python train.py --n_layer=8 --d_model=768 --n_head=6 --n_kv_head=1 --head_dim=128 --d_mlp=3072 --vocab_size=32000 --activation="tanh_gelu" --norm="layernorm" --norm_place="pre" --norm_eps=1e-06 --positions="rope" --rope_base=10000.0 --rope_fraction=1.0 --qk_norm=false --attn_scale=0.0884 --bias="none" --tie_embeddings=true --parallel_block=true --init="uniform" --init_std_qkv=0.0166 --init_std_o=0.0 --init_std_up=0.0166 --init_std_down=0.0 --optimizer="adamw" --lr=0.000492 --lr_mult_qkv=0.7 --beta1=0.9 --beta2=0.98 --lr_head=0.00372 --grad_clip=1.0 --warmup_steps=232 --schedule="wsd" --decay_fraction=0.652 --decay_shape="linear" --final_lr_fraction=0.05 --batch_tokens=131072 --seq_len=512 --doc_mask=true --train_tokens=1057000000 --steps=8065 --dataset="wikipedia_en"
MLP neurons of a small language model. Each row is named by its layer, matrix (down: output weights) and neuron, and shows model dimensions 32-127. Each number is 500 + 25 x the weight over its row's rms, rounded and kept within 0 to 999. Numbers have three digits each.
After each neuron's rows, "raises" lists the tokens whose logits its output raises most directly, leaving later layers aside.

L4.down2533:482471502513512544529426498427494491512528519472482518526512529508542504472507493497494498453506484513506465544518507507448498522573519530497476519482488470486491487507495528494531494528499511495470493549482507480477489472503518521488486539512533497457504465469492483454513474516441483501
raises: " 2012.", " 2011.", " 2017.", " 2023.", " 1995."

L4.down2011:523471513534537525459496502496534432459530446519470522447480490514528525487511576534476557500506495482494504526484512485481509538484495493496494532493534475507503476507483507500503503486485498497519463493548543488503462470499469501483456492490492504484540536534459517498549518512522462485
raises: "tion", "ation", "d", "nes", "te"

L4.down2781:498481489498444525475518484516484480544501538475495518496456538474502471523530525529528519450521512516505477494535528469487468500486479517527497471521496486503483467443452520529479477556484496532499480471520494470511509494507544497462489477554441485498478487544501470520512529483478520492
raises: "pt", "ance", "ive", "d", "ant"

L4.down2612:496534575484513515510459492499493495489516541506491516509456513520479504479516521460575496477509495480513510494518515475568468520457492467544463489485491545540548487478500504502492503512546523481471508489534466531489452497510469484505527492514486488499521491509519523485471497497509496500
raises: "th", "–10", " years", "–8", "%"

L4.down1495:485475494449433509489510418503536493511543479517584479464484542494480503476493557488483478519493510482510505522488482511517496482521515510485467553478495508550493441486502491476481520487489498491514505484537481496519468454535480473532477536501521516511472540472505472453516507454561489483
raises: "dom", "est", "ter", "t", "ns"

L4.down3049:509527506467505485490488502458506504527517526508495451534502455494549454547498469494465489530516489500511468495491528516482553461508473515493500496434493486512510511482524512494511505479483518491520489477509500483547515539501434468518481453496483517536484497547496469524521508492488502500
raises: "mp", "lap", "los", "mo", "pher"

L4.down1936:499530508525460493499515444486497534516548508479520482528512502486501536488495516531543519540527454535492527477550459526538494537504496484474502511501515501543497479493494513505460483492478522496514494520468498534450511470531544498542469507549473501480484479520527485494493465495497520494
raises: "ologist", "ology", "i", "o", "a"

L4.down1052:519515475528462469469518486508508497554524492472526471486515479501508498501446500501492511488489526509523511492506443514490494486435452484545485476513503487498522483440511509513477493531491438476479518552542475489504440469499512504546486488511487487487494529503499495520534484506472524517
raises: "ched", "ory", "ng", "ach", "m"

L4.down2370:528483476512486533483509490481491497553490498512507464488500486519509528482503529514497486527515512515482484512482467485494515490469465470485478447496464510483556488501504545485488460461495492537497503506493496466530513500474480500472523583462478526497459482471531484460536486528516509514
raises: "ent", "and", "ing", "ative", "ator"